MLP neurons of a small language model. Each row is named by its layer, matrix (up: input weights) and neuron, and shows model dimensions 64-159. Each number is 50 + 12 x the weight over its row's rms, rounded and kept within 0 to 99.
After each neuron's rows, "fires after" lists the tokens most often just before its 100 highest values on Wikipedia text that the model never trained on.

L4.up761:31 70 47 47 37 60 55 28 42 38 54 34 49 55 44 48 62 47 59 23 61 61 47 33 44 61 48 51 36 60 57 49 57 59 51 45 52 56 47 48 55 49 67 47 43 52 53 58 18 75 38 48 65 55 58 68 41 66 45 72 63 52 58 62 27 56 60 37 64 44 37 71 52 60 50 70 35 54 65 48 61 18 47 60 43 50 41 36 54 43 42 47 33 60 27 57
fires after: "9", "1", " De", " As", " de", " do"

L4.up475:55 46 39 70 39 46 31 57 29 39 71 50 27 64 43 42 39 55 17 50 53 31 51 46 45 58 52 21 43 41 53 54 70 49 60 31 41 17 74 22 46 48 48 48 67 41 51 30 37 49 61 37 48 48 38 36 56 65 30 36 67 31 61 58 62 39 63 38 37 61 23 70 52 29 51 51 46 53 49 67 41 49 52 55 64 45 56 41 56 60 44 40 59 59 48 57
fires after: ".", "%", "8", "9"

L4.up614:44 25 49 46 59 58 48 36 31 47 57 57 56 46 52 31 55 39 40 48 60 57 64 87 43 54 43 55 37 59 59 55 48 59 37 35 49 53 53 50 42 34 58 58 43 40 41 81 18 57 62 46 54 44 39 53 74 70 35 41 67 59 37 50 24 47 48 25 48 79 63 63 57 65 60 48 64 68 57 55 73 60 47 48 15 58 23 42 43 73 53 48 37 66 46 60
fires after: " was", " be", "ly", " been", " Re"

L2.up232:38 43 47 35 62 39 52 49 42 54 66 52 43 34 36 65 50 74 42 48 50 58 40 46 48 50 38 29 47 39 48 55 63 61 56 54 50 42 54 55 42 58 62 45 53 52 22 53 69 39 69 62 40 41 24 51 37 62 39 56 51 61 54 64 63 59 50 51 49 39 59 43 47 44 56 49 79 51 67 57 71 42 67 50 37 57 56 45 43 51 49 40 44 49 51 45
fires after: "\n", "|---|", "---|---|---|---|", "|---|---|", "|", "-"

L2.up607:51 25 56 38 44 71 44 49 64 45 35 71 44 50 52 30 54 48 48 54 57 38 65 47 59 43 52 57 40 48 37 31 63 67 61 43 43 65 51 45 58 33 44 36 46 38 66 62 28 50 85 45 66 56 34 38 34 50 73 68 35 55 35 32 43 51 57 26 54 49 79 32 64 44 55 35 60 70 46 36 48 58 69 42 51 48 45 55 55 43 60 47 48 88 39 76
fires after: " |", "==", ".", " ", ";"

L4.up868:33 54 50 65 47 54 53 54 55 56 51 50 40 42 41 37 39 54 51 43 48 51 66 58 55 58 67 54 19 58 47 76 51 63 60 51 28 34 48 38 28 56 50 60 46 58 47 38 34 48 67 62 55 46 47 51 39 62 23 59 50 55 39 63 38 61 60 47 47 46 50 67 53 52 36 55 52 51 37 34 57 57 83 50 46 45 62 37 67 45 68 50 48 44 47 62
fires after: " ", ".", " de"

L4.up888:32 51 47 45 38 58 59 52 49 54 36 45 56 53 55 52 58 52 64 52 46 56 48 45 78 46 24 54 70 42 41 69 48 51 60 52 52 80 50 64 65 52 55 29 49 66 48 52 60 36 44 49 76 46 47 55 42 41 49 33 58 42 50 37 67 46 70 71 52 59 59 69 22 63 69 46 54 59 45 57 51 52 25 43 16 38 47 61 21 65 48 59 43 50 27 44
fires after: " the", " in", " In", " a"

L4.up782:38 44 59 43 39 52 44 23 27 67 55 73 41 59 49 48 39 64 50 14 35 54 47 64 48 59 45 27 54 38 27 48 59 42 74 50 67 62 65 50 50 48 61 70 79 19 34 45 46 36 58 61 47 19 45 62 48 70 47 33 56 36 66 50 22 54 57 45 61 53 59 39 48 54 52 71 59 72 54 49 59 44 18 36 62 59 48 65 55 44 52 49 42 55 43 58
fires after: "0", ",", " in", "9", ".", " "

L2.up583:47 56 38 36 47 60 40 38 42 52 58 44 47 58 31 35 58 39 69 51 35 38 52 14 57 52 51 54 56 16 59 49 73 52 56 27 60 52 57 49 56 57 57 38 80 69 50 57 44 64 36 27 66 34 53 76 30 63 46 52 56 39 38 58 58 58 49 53 35 44 55 49 48 54 36 29 45 38 48 60 40 56 70 58 41 60 19 49 40 57 54 40 62 60 67 55
fires after: "1", " the", "2", " a", " in", " for"

L4.up514:45 37 46 34 87 43 49 47 45 59 60 41 56 48 51 57 66 74 72 59 62 56 48 49 27 42 45 64 47 36 47 55 63 49 51 55 53 52 17 50 36 50 62 46 25 55 60 39 42 55 40 51 62 40 39 61 51 57 28 52 35 20 28 55 43 50 56 46 39 52 75 62 41 59 54 47 70 69 70 60 69 68 55 61 39 56 38 39 52 47 53 46 41 45 36 52
fires after: " at", " U", "\n", " At", "–", " No"

L4.up754:58 55 38 34 79 58 35 49 51 26 67 80 46 46 52 61 52 57 39 71 51 55 36 68 47 57 25 68 55 48 52 59 53 52 66 67 50 59 29 48 54 68 42 45 55 50 59 66 45 44 50 33 58 39 63 41 62 53 49 43 63 59 46 49 41 54 48 51 62 49 46 55 73 64 42 57 73 48 37 42 57 55 36 68 55 38 59 52 41 44 58 54 46 37 37 41
fires after: " in", " In", "\n", " p", " P", " to"

L2.up275:62 42 49 31 80 29 51 37 56 25 47 58 46 70 53 34 45 39 38 31 67 51 66 59 29 58 44 48 50 33 45 52 40 52 60 44 48 58 65 53 56 43 67 45 47 67 35 61 61 53 57 46 65 61 71 41 51 39 37 66 61 32 31 44 47 69 62 60 43 63 65 49 57 58 44 51 65 49 35 45 37 54 55 59 64 53 62 61 50 43 43 56 74 52 18 60
fires after: "==", " ==", "===", " ("

L4.up341:39 60 57 53 25 59 54 34 51 46 39 44 65 48 26 43 46 28 33 51 64 57 39 75 66 48 56 62 77 37 53 60 54 44 39 66 26 58 35 44 42 59 64 36 68 61 58 45 65 49 53 42 71 45 46 52 35 59 54 58 44 55 49 49 47 45 57 66 45 51 40 44 50 43 31 40 52 67 52 57 43 36 51 33 42 50 41 42 74 54 73 53 39 48 48 41
fires after: "s", " the", " a", " A", " an"

L2.up887:43 31 43 50 56 68 51 58 59 58 44 56 41 55 55 36 55 56 60 53 45 35 55 55 38 45 45 43 33 32 18 53 37 76 29 51 35 63 46 71 76 60 63 53 52 47 42 33 43 40 58 50 50 49 55 35 74 53 67 57 65 44 25 57 43 60 47 46 62 50 70 51 44 33 42 37 69 46 44 63 63 45 73 40 38 57 49 61 44 43 47 55 48 49 53 65
fires after: "\n", "==", " |", "===", ":", " Species"

L2.up102:34 41 65 59 50 59 12 40 61 40 56 49 35 50 60 43 47 46 52 63 41 20 56 56 67 47 42 48 58 58 50 58 32 70 27 39 44 57 49 51 54 33 31 60 50 24 52 48 54 56 52 49 47 28 44 34 49 41 71 65 58 71 26 45 54 80 69 37 46 73 62 40 58 62 44 27 53 47 39 51 63 59 65 40 63 56 41 46 77 47 58 34 63 40 37 60
fires after: "==", ".", "\n", " "

L2.up163:45 60 58 58 61 40 52 20 63 36 53 58 60 47 57 38 58 37 57 61 50 42 57 53 26 32 66 46 43 52 61 57 43 43 61 69 42 38 60 42 44 51 42 46 58 36 50 63 46 56 37 64 63 51 59 52 44 60 44 60 46 40 60 55 46 48 50 33 32 62 55 55 57 39 51 56 47 19 47 61 71 59 36 64 35 43 46 88 48 53 38 54 63 53 66 55
fires after: "==", "===", " ==", "s"

L2.up900:55 54 52 55 55 60 62 75 49 50 54 55 46 56 59 38 53 41 48 71 51 64 09 55 28 49 40 26 39 44 52 20 42 56 63 52 39 52 25 45 55 61 39 50 33 50 44 35 66 40 63 66 59 55 33 36 38 61 51 44 75 71 47 55 42 37 56 41 64 58 51 47 60 57 62 44 51 51 56 45 47 43 53 79 43 39 47 54 53 42 54 35 68 40 26 50
fires after: " ", " ("

L4.up746:55 48 42 42 70 27 48 64 51 40 55 46 49 54 39 68 42 50 73 53 47 27 65 73 43 38 47 36 63 49 50 43 22 37 77 56 50 46 44 80 45 43 33 46 52 46 62 68 57 49 61 41 50 49 54 58 53 43 43 54 61 61 54 55 50 55 31 74 55 46 54 52 41 51 56 55 51 76 49 43 51 48 62 43 47 69 48 67 34 42 44 49 54 63 52 55
fires after: " A", "A", " St", "B", " the", " E"

L4.up138:25 48 53 44 61 50 54 20 55 31 64 74 40 52 22 44 32 48 28 18 44 47 52 48 50 64 52 60 28 67 40 50 43 47 45 65 46 47 45 53 45 34 34 41 35 46 65 57 47 45 63 64 67 51 50 42 38 45 48 50 41 30 64 58 61 36 50 32 35 57 40 74 53 46 67 51 45 29 39 80 70 43 35 70 60 54 68 45 56 64 66 55 41 33 59 54
fires after: "."

L4.up489:52 76 53 59 68 64 49 53 67 64 39 49 40 53 65 62 64 56 60 55 47 66 49 50 53 42 58 25 39 35 46 32 42 64 42 28 41 44 52 37 36 50 39 27 67 45 63 54 59 64 35 40 35 55 69 34 37 67 59 64 34 64 42 34 69 50 59 43 52 55 51 35 53 59 52 41 45 29 36 57 55 79 41 52 55 49 58 59 41 49 47 62 65 55 59 70
fires after: " there", ".", " There", " |", "\n", "=="

L2.up661:55 70 64 61 53 48 58 29 53 57 40 51 29 67 31 51 45 47 57 41 43 51 40 50 70 51 61 66 78 25 53 48 44 56 70 57 55 59 56 33 45 44 58 49 73 59 36 49 64 56 50 50 64 46 70 27 53 45 41 61 39 60 50 27 59 60 40 51 47 45 57 52 32 50 36 48 48 51 40 49 52 55 48 41 84 52 64 32 41 45 73 61 34 49 85 46
fires after: " there", " There", "\n", "There", " by", " Location"

L4.up616:40 51 43 39 52 58 44 41 74 37 25 41 52 59 41 31 42 42 55 55 47 46 34 50 49 46 54 61 64 51 70 71 42 56 57 52 58 23 52 43 62 32 61 42 53 37 46 55 54 53 42 47 44 28 46 50 61 62 44 60 51 57 39 44 54 51 42 86 40 58 53 54 52 44 48 44 45 34 56 52 58 61 44 48 62 64 60 43 44 37 55 65 46 38 70 45
fires after: " to", " and", " there", ","

L4.up315:48 67 46 34 51 58 66 54 43 59 45 40 65 32 46 47 66 37 65 41 44 39 56 59 37 61 59 69 46 42 40 61 56 48 64 26 71 53 20 55 47 46 40 52 57 62 69 54 50 37 34 35 46 36 46 51 48 46 38 81 47 57 43 54 55 73 39 36 54 41 46 42 41 67 61 61 46 54 65 46 51 68 68 41 68 55 44 51 51 44 63 55 53 69 38 61
fires after: "1", "2", "3", "d", "i", "al"

L2.up434:57 46 48 39 60 42 57 66 50 50 52 68 53 62 64 52 46 59 55 27 82 40 52 36 51 44 43 34 52 24 42 48 42 58 55 49 42 39 39 61 57 15 56 56 48 52 54 67 41 53 43 70 56 43 26 51 45 35 47 38 59 65 42 41 47 49 71 40 65 40 50 26 35 53 44 58 44 49 55 52 69 37 67 61 41 71 40 49 56 22 75 54 43 55 34 52
fires after: ".", "\n", " However", " the", " a"

L2.up876:68 56 33 53 57 56 52 46 46 34 43 40 53 32 49 23 46 46 39 59 54 55 74 47 22 51 40 44 67 40 52 38 53 63 58 47 37 39 31 50 47 38 34 53 70 44 58 67 44 35 52 59 58 61 69 47 46 53 46 35 33 47 46 52 43 50 50 24 42 43 51 19 63 39 65 45 59 38 37 38 50 55 58 63 58 72 52 62 54 45 20 47 56 66 60 52
fires after: "==", " ==", "===", "\n"

L4.up747:60 54 59 41 47 34 60 42 61 52 33 18 58 83 50 59 37 58 44 44 62 37 58 51 52 64 32 37 52 35 62 48 42 73 53 49 57 64 42 42 44 65 46 39 63 58 52 58 53 57 56 28 52 43 70 63 54 63 51 46 77 40 29 46 46 47 27 50 59 30 46 44 39 56 41 71 55 56 40 56 49 39 42 62 64 54 66 56 58 48 53 44 48 37 53 19
fires after: " one", " A", " a", " S", "H"

L2.up183:35 57 42 77 58 60 65 38 49 35 45 65 39 69 44 57 44 50 38 64 62 70 64 31 69 62 57 46 56 42 70 64 48 50 45 90 66 60 63 54 51 57 54 26 47 38 33 53 44 67 45 50 45 28 66 47 57 50 58 57 34 72 47 49 48 58 38 58 56 49 65 32 46 49 51 36 39 44 32 41 73 47 70 62 69 49 60 56 30 56 39 55 27 41 61 67
fires after: ",", ";", " ("

L4.up672:57 66 34 66 52 66 66 30 64 38 48 38 34 56 56 58 40 37 71 59 52 52 49 58 34 43 42 48 57 40 67 76 49 46 58 38 54 51 53 34 43 58 55 48 37 51 42 45 35 47 45 45 55 41 61 65 52 60 64 68 37 57 65 29 24 63 24 67 67 33 71 57 43 68 66 65 51 55 42 44 39 75 50 71 52 50 49 43 37 43 68 49 51 35 71 41
fires after: "0", " in", ",", "9", "2"

L2.up154:64 50 38 43 61 51 42 68 40 61 51 59 66 68 63 81 37 31 37 50 47 38 55 56 57 69 46 21 56 60 59 61 39 42 65 58 64 51 56 37 60 31 26 40 37 19 33 38 49 39 44 51 51 32 51 66 39 60 49 58 43 72 34 42 51 55 73 52 68 47 59 45 56 46 52 38 50 46 71 55 32 41 62 51 54 44 51 41 39 56 33 59 66 53 32 50
fires after: ",", " |", ".", "-", "|", " United"

L4.up528:58 35 48 34 46 48 54 43 79 65 43 55 42 65 45 42 44 57 36 31 33 50 63 68 35 62 42 23 56 48 31 67 44 37 61 58 52 49 43 43 54 31 41 50 53 40 40 41 70 59 53 42 39 46 62 60 58 61 55 54 55 44 67 47 55 45 38 53 40 79 50 68 56 47 55 38 46 57 45 38 53 29 65 45 48 49 57 58 62 66 60 57 47 46 59 54
fires after: "'", " (", "′", " Website"

L4.up656:52 52 64 48 62 41 55 36 42 57 30 51 50 67 42 49 51 21 34 42 67 39 49 47 38 48 32 54 56 41 73 40 53 57 63 60 49 46 47 69 54 50 43 33 49 40 50 48 34 42 51 54 56 46 70 55 56 56 43 43 70 59 51 56 52 33 19 68 66 44 41 51 40 54 56 49 55 33 60 53 47 36 45 63 51 85 47 59 52 55 54 57 70 25 54 36
fires after: " ", " a", " the", " A"

L2.up192:51 52 59 48 55 47 56 53 57 59 60 42 57 79 33 38 42 38 62 67 51 55 32 61 60 60 52 58 65 39 43 61 32 56 76 44 40 63 60 47 45 80 40 56 54 54 30 51 60 46 61 36 54 50 55 36 63 09 53 61 61 49 69 61 40 32 59 44 46 40 68 54 44 50 45 43 57 61 52 44 27 50 63 57 49 43 62 28 47 67 62 47 27 59 43 54
fires after: " the", "-", " a", " by", " its"

L2.up700:42 35 65 37 46 54 58 64 44 42 45 73 59 55 63 44 21 40 53 55 44 40 36 53 24 57 54 42 46 61 33 37 67 62 50 50 62 71 32 69 52 61 66 09 60 50 38 53 49 46 79 43 38 60 26 62 64 47 60 76 46 59 67 56 50 47 37 51 47 49 59 56 36 40 75 32 56 56 51 56 54 62 63 59 37 60 48 42 65 43 67 62 55 44 54 34
fires after: "\n", " |", " ("

L2.up324:55 63 61 49 39 48 45 55 45 70 35 62 49 57 74 48 43 63 25 55 62 47 50 47 58 35 49 38 58 51 56 46 66 48 49 32 53 70 53 47 62 60 67 56 39 54 65 46 58 63 43 58 57 51 56 23 57 52 30 52 56 39 55 32 36 33 61 38 57 52 31 49 23 44 71 38 42 46 48 30 59 56 67 57 51 52 32 34 57 51 49 36 69 64 40 43
fires after: " ", " |", "."

L2.up499:64 59 59 69 54 69 65 42 62 44 51 57 45 50 57 37 51 39 45 55 55 57 49 41 44 50 50 72 63 47 42 43 48 56 42 50 40 51 78 51 48 25 39 56 51 37 50 45 46 69 71 47 55 55 39 63 44 63 62 79 64 43 43 52 66 51 67 46 44 42 47 17 48 39 54 41 40 61 34 78 68 45 34 55 58 70 56 54 57 47 52 37 60 34 37 42
fires after: "\n", "==", "."

L4.up199:48 55 52 35 46 42 62 50 40 53 43 26 70 62 24 57 30 44 61 49 48 47 68 51 44 49 62 52 49 34 51 73 30 66 67 68 46 62 39 74 61 58 67 62 45 60 50 46 51 62 65 57 68 55 51 69 44 50 48 40 73 51 48 38 58 48 37 60 34 29 42 55 51 44 29 56 87 29 35 34 35 46 60 73 33 59 57 32 53 39 54 29 32 43 39 53
fires after: " the", " a", " The", " At"

L2.up500:51 42 63 49 55 45 56 61 44 43 40 75 44 38 55 56 58 23 45 63 67 37 52 55 29 45 61 44 44 51 44 52 56 66 55 57 74 52 41 43 50 56 53 45 29 54 35 43 71 52 50 54 54 46 64 40 38 65 56 41 72 37 43 55 38 60 28 43 36 73 65 45 50 35 54 50 61 37 44 29 39 60 47 48 73 48 50 50 64 52 56 46 51 59 52 54
fires after: " ", "-", " ("

L4.up246:55 45 52 39 23 43 40 64 40 59 48 59 45 51 45 60 40 55 51 47 39 30 76 55 41 67 55 47 62 57 49 48 32 36 51 64 64 55 43 79 39 35 38 47 57 39 44 63 34 40 56 45 64 47 37 53 49 53 44 43 40 45 42 42 43 42 41 58 66 76 68 52 53 73 39 43 40 44 50 53 41 44 47 49 47 63 42 66 63 54 41 24 56 69 63 44
fires after: ",", " ", "1", "2"

L4.up416:34 46 45 50 45 44 45 62 50 46 33 57 35 46 64 60 58 44 44 23 55 57 39 57 38 70 51 51 36 59 44 60 67 55 64 55 62 92 44 45 48 50 76 24 71 43 54 65 46 61 32 44 59 53 46 62 36 51 52 50 50 56 40 53 53 69 52 38 40 73 58 34 39 35 64 38 51 58 51 28 44 73 34 44 45 54 51 54 34 34 45 59 60 70 43 46
fires after: "s", "es", "is", "sses", "us"

L2.up653:37 52 20 66 63 20 31 76 42 45 47 65 44 58 74 46 29 52 39 52 56 35 56 49 64 44 35 48 49 24 47 56 50 56 53 38 31 60 65 62 35 45 61 32 55 48 71 55 42 26 60 55 46 44 67 35 30 44 55 47 44 50 47 46 57 56 41 44 74 33 66 61 46 57 66 36 68 46 40 56 68 45 44 45 63 55 39 41 53 56 73 48 51 54 53 60
fires after: " ", " (", "s", " |"

L2.up728:58 59 64 47 36 33 36 48 61 64 49 45 60 40 43 31 51 57 50 53 44 49 71 37 68 54 44 62 24 44 41 35 13 60 46 58 55 46 41 61 57 58 59 49 57 44 38 69 35 56 30 55 62 52 62 45 43 51 42 55 44 42 58 55 45 25 49 70 47 72 49 49 47 66 45 42 53 69 55 69 56 50 21 47 56 57 62 45 36 48 33 40 44 37 47 63
fires after: " on", " in", " of", " to", " for", " as"

L2.up205:34 53 47 33 54 27 60 49 39 65 53 58 35 54 55 43 57 65 32 48 53 37 59 47 71 49 41 35 57 35 52 36 61 53 64 36 65 54 70 59 21 38 54 52 38 59 42 40 54 52 58 47 49 23 57 35 65 48 37 46 54 43 60 35 52 58 47 52 42 51 53 64 47 52 79 44 53 51 44 57 57 37 41 43 34 53 72 19 54 40 56 43 56 59 58 59
fires after: "\n", "|---|", " (", "|", "|---|---|", "---|---|---|---|"

L2.up553:72 52 55 49 61 61 45 43 54 38 43 43 53 35 74 25 51 52 53 50 42 49 49 65 33 30 51 68 37 40 42 40 30 62 41 44 29 44 34 60 52 48 52 55 59 73 33 55 38 47 50 68 76 60 50 41 54 42 38 57 48 25 28 47 51 53 55 33 34 60 70 26 69 60 45 41 55 37 60 48 63 70 59 24 49 41 48 51 53 43 43 50 68 57 44 44
fires after: "==", "===", " ==", " ==="

L2.up236:37 35 58 58 60 62 40 34 58 56 76 70 49 42 47 46 31 45 22 46 64 47 49 39 48 39 45 43 62 39 50 32 68 32 57 47 60 42 62 48 66 48 29 43 48 45 60 54 46 53 50 35 33 52 24 38 52 70 55 60 43 56 32 56 45 44 54 30 51 43 45 63 46 52 21 57 47 37 50 43 76 58 66 59 37 59 45 67 66 54 48 43 65 55 36 38
fires after: ".", "%", "0", "5", " However"

L4.up664:58 53 35 46 33 54 56 74 67 50 38 71 49 23 43 38 44 62 52 42 48 54 43 73 27 54 30 61 45 52 42 41 53 54 59 60 56 66 47 41 53 68 48 44 44 49 52 47 58 49 52 41 37 15 42 55 49 40 52 73 39 54 55 52 36 64 36 49 54 31 32 50 49 45 59 48 72 46 62 36 52 55 77 68 48 71 22 57 35 60 45 42 71 34 63 48
fires after: " in", " In", " con", "ab", "s", "depend"

L4.up565:36 54 57 43 39 57 35 35 47 56 44 29 47 45 32 69 51 56 43 44 38 70 54 55 63 37 28 59 80 68 47 44 53 52 44 42 34 57 45 45 39 47 37 40 46 40 29 42 37 42 48 54 52 58 72 65 43 43 62 64 59 39 65 53 29 59 55 54 70 61 58 40 50 68 40 45 48 35 67 68 56 41 54 38 29 63 52 58 44 17 41 40 59 74 53 61
fires after: " ", "1", " (", "0"

L4.up892:65 46 50 41 44 36 50 43 39 51 29 36 46 62 47 55 72 40 62 75 21 55 34 55 40 36 57 52 51 61 46 20 39 57 32 31 48 59 50 55 43 42 40 61 62 42 29 62 42 35 78 59 55 51 45 64 40 57 46 27 61 44 43 35 46 63 63 51 61 34 62 51 58 70 36 47 48 43 42 33 62 30 39 63 37 51 49 32 52 38 74 67 59 51 51 49
fires after: " "

L2.up881:52 48 50 53 45 52 58 56 38 54 36 32 39 38 61 60 55 65 30 58 47 55 29 66 53 49 58 33 58 55 26 11 69 67 42 38 42 65 39 70 68 54 34 28 43 33 59 79 55 37 55 36 49 44 47 39 64 62 47 69 39 39 51 50 55 49 37 56 45 63 44 28 54 43 46 48 52 62 45 48 19 67 50 43 56 42 26 39 67 49 52 29 59 72 79 53
fires after: " |", " "

L2.up808:31 74 45 65 66 42 57 34 56 58 40 63 55 33 60 67 46 51 29 70 52 38 51 47 47 50 60 43 69 43 48 63 33 44 37 48 57 76 47 66 50 41 55 59 59 34 37 34 54 69 37 42 34 40 48 49 58 56 34 56 44 58 48 48 63 72 68 56 49 56 54 58 51 56 61 40 51 41 70 53 61 38 38 61 52 67 36 50 45 29 37 74 53 20 39 52
fires after: ",", " that", " and", " the"

L2.up869:47 67 58 44 81 55 62 43 67 62 62 37 34 84 43 48 44 54 63 42 59 72 41 82 50 77 50 47 63 47 43 40 45 51 53 42 39 42 57 43 50 24 30 58 52 35 61 41 42 56 59 34 52 61 55 51 60 79 32 31 49 61 37 39 63 43 59 50 43 60 60 61 60 77 58 55 41 40 42 53 53 33 42 50 35 35 50 52 46 60 49 49 46 46 56 36
fires after: "'", "/", " (", "|", "("

L4.up575:56 35 56 41 28 38 68 56 27 58 43 67 54 40 69 49 43 91 25 57 38 38 56 34 42 43 29 67 54 67 39 74 52 36 37 54 76 53 39 53 53 38 52 47 40 44 49 23 63 65 37 59 45 40 60 47 49 58 47 63 44 54 40 53 62 62 48 56 48 33 73 47 40 49 57 28 49 54 60 61 46 44 65 54 43 51 55 34 66 59 40 50 54 32 57 59
fires after: "\n", "|---|", "==", "te", "|---|---|"

L2.up911:50 27 56 49 66 43 54 37 56 38 37 46 39 49 39 46 57 44 56 61 75 53 52 38 54 66 56 51 51 53 42 28 57 46 56 76 45 71 77 48 35 68 39 68 45 37 56 47 46 53 60 39 61 46 34 31 62 32 40 45 48 81 79 52 41 52 55 44 50 51 67 55 45 52 50 60 51 63 48 49 64 58 63 64 38 33 57 56 36 72 54 54 43 56 52 72
fires after: " was", ",", " It", " is", "-"

L2.up328:58 43 63 46 63 63 49 41 43 31 60 64 57 59 41 53 40 31 45 30 42 37 39 63 29 38 68 42 53 69 65 45 29 51 66 32 59 43 33 42 53 43 43 44 42 63 43 43 49 39 41 44 56 50 83 55 44 63 57 56 49 37 37 43 46 51 60 29 34 47 62 56 38 52 46 51 55 49 40 41 42 35 44 62 38 46 47 55 50 46 46 62 57 40 48 34
fires after: ".", "==", ").", "===", " |", " =="

L4.up715:44 50 26 59 48 66 48 52 40 48 73 55 53 56 35 78 57 43 38 41 41 53 45 35 70 45 42 58 46 35 41 46 29 75 62 37 10 36 47 76 29 55 47 52 59 69 73 51 42 62 50 36 63 39 39 57 50 36 48 58 58 47 39 36 51 59 54 57 59 48 34 59 55 57 51 40 71 30 56 23 52 29 46 57 39 47 48 68 58 65 60 47 52 52 34 47
fires after: " the", " In", "-", "In", " At", " in"

L4.up893:34 59 51 45 57 56 57 37 61 49 44 46 52 65 57 63 69 23 49 66 47 48 56 51 47 50 50 35 82 56 46 43 72 59 52 73 36 81 39 46 67 39 71 31 38 48 35 45 55 70 54 36 61 46 61 56 41 55 62 55 56 45 37 61 47 50 42 61 61 56 45 70 57 57 86 67 45 55 53 63 52 57 54 71 42 66 37 40 47 41 56 44 46 45 42 59
fires after: ",", " as", " As", " de", "As", " because"

L2.up207:57 50 46 48 50 35 39 47 52 40 64 80 74 83 44 54 39 41 43 49 38 39 44 55 47 36 43 47 52 59 63 49 56 64 58 59 35 57 53 50 46 49 57 40 35 47 59 44 70 35 60 72 43 55 65 71 36 48 43 58 59 57 46 48 48 50 43 49 24 59 51 54 48 55 37 28 69 61 45 28 41 55 51 64 30 57 23 37 37 47 54 49 81 67 58 60
fires after: " |", " ", "3", " the"

L2.up378:51 52 43 47 41 64 40 51 58 50 62 42 60 54 34 49 53 53 52 53 64 50 56 54 71 45 38 58 37 15 44 45 28 42 62 58 48 49 55 56 74 61 49 50 65 53 57 35 57 49 46 41 68 56 53 62 48 32 67 38 60 59 69 30 40 49 40 30 57 54 40 37 35 55 42 46 69 63 48 31 53 37 56 34 53 82 47 52 37 28 47 61 66 31 57 40
fires after: " a", " the", " an"

L2.up849:68 73 53 59 43 63 56 61 36 42 47 52 68 70 66 63 41 47 36 59 50 53 62 50 75 43 60 41 69 44 50 35 43 35 69 46 27 52 70 55 67 65 41 27 36 60 47 63 52 42 63 50 39 50 54 31 48 42 31 58 48 30 30 50 40 39 41 34 60 51 44 51 40 53 52 41 67 52 41 29 46 50 54 57 51 58 28 41 49 53 63 31 55 64 57 53
fires after: " ", " |", " the"

L2.up953:35 61 57 53 27 52 56 22 45 55 54 42 50 30 65 35 59 42 48 52 49 68 60 46 47 51 48 54 39 54 61 58 42 47 54 36 67 52 47 44 60 42 60 38 50 51 39 55 58 41 51 85 43 33 19 62 67 46 36 41 42 46 62 36 59 66 48 55 68 44 57 35 43 69 47 52 47 55 59 57 37 65 36 71 70 71 36 28 36 39 46 57 65 60 75 52
fires after: " of", " and", " other", " to", " Fine"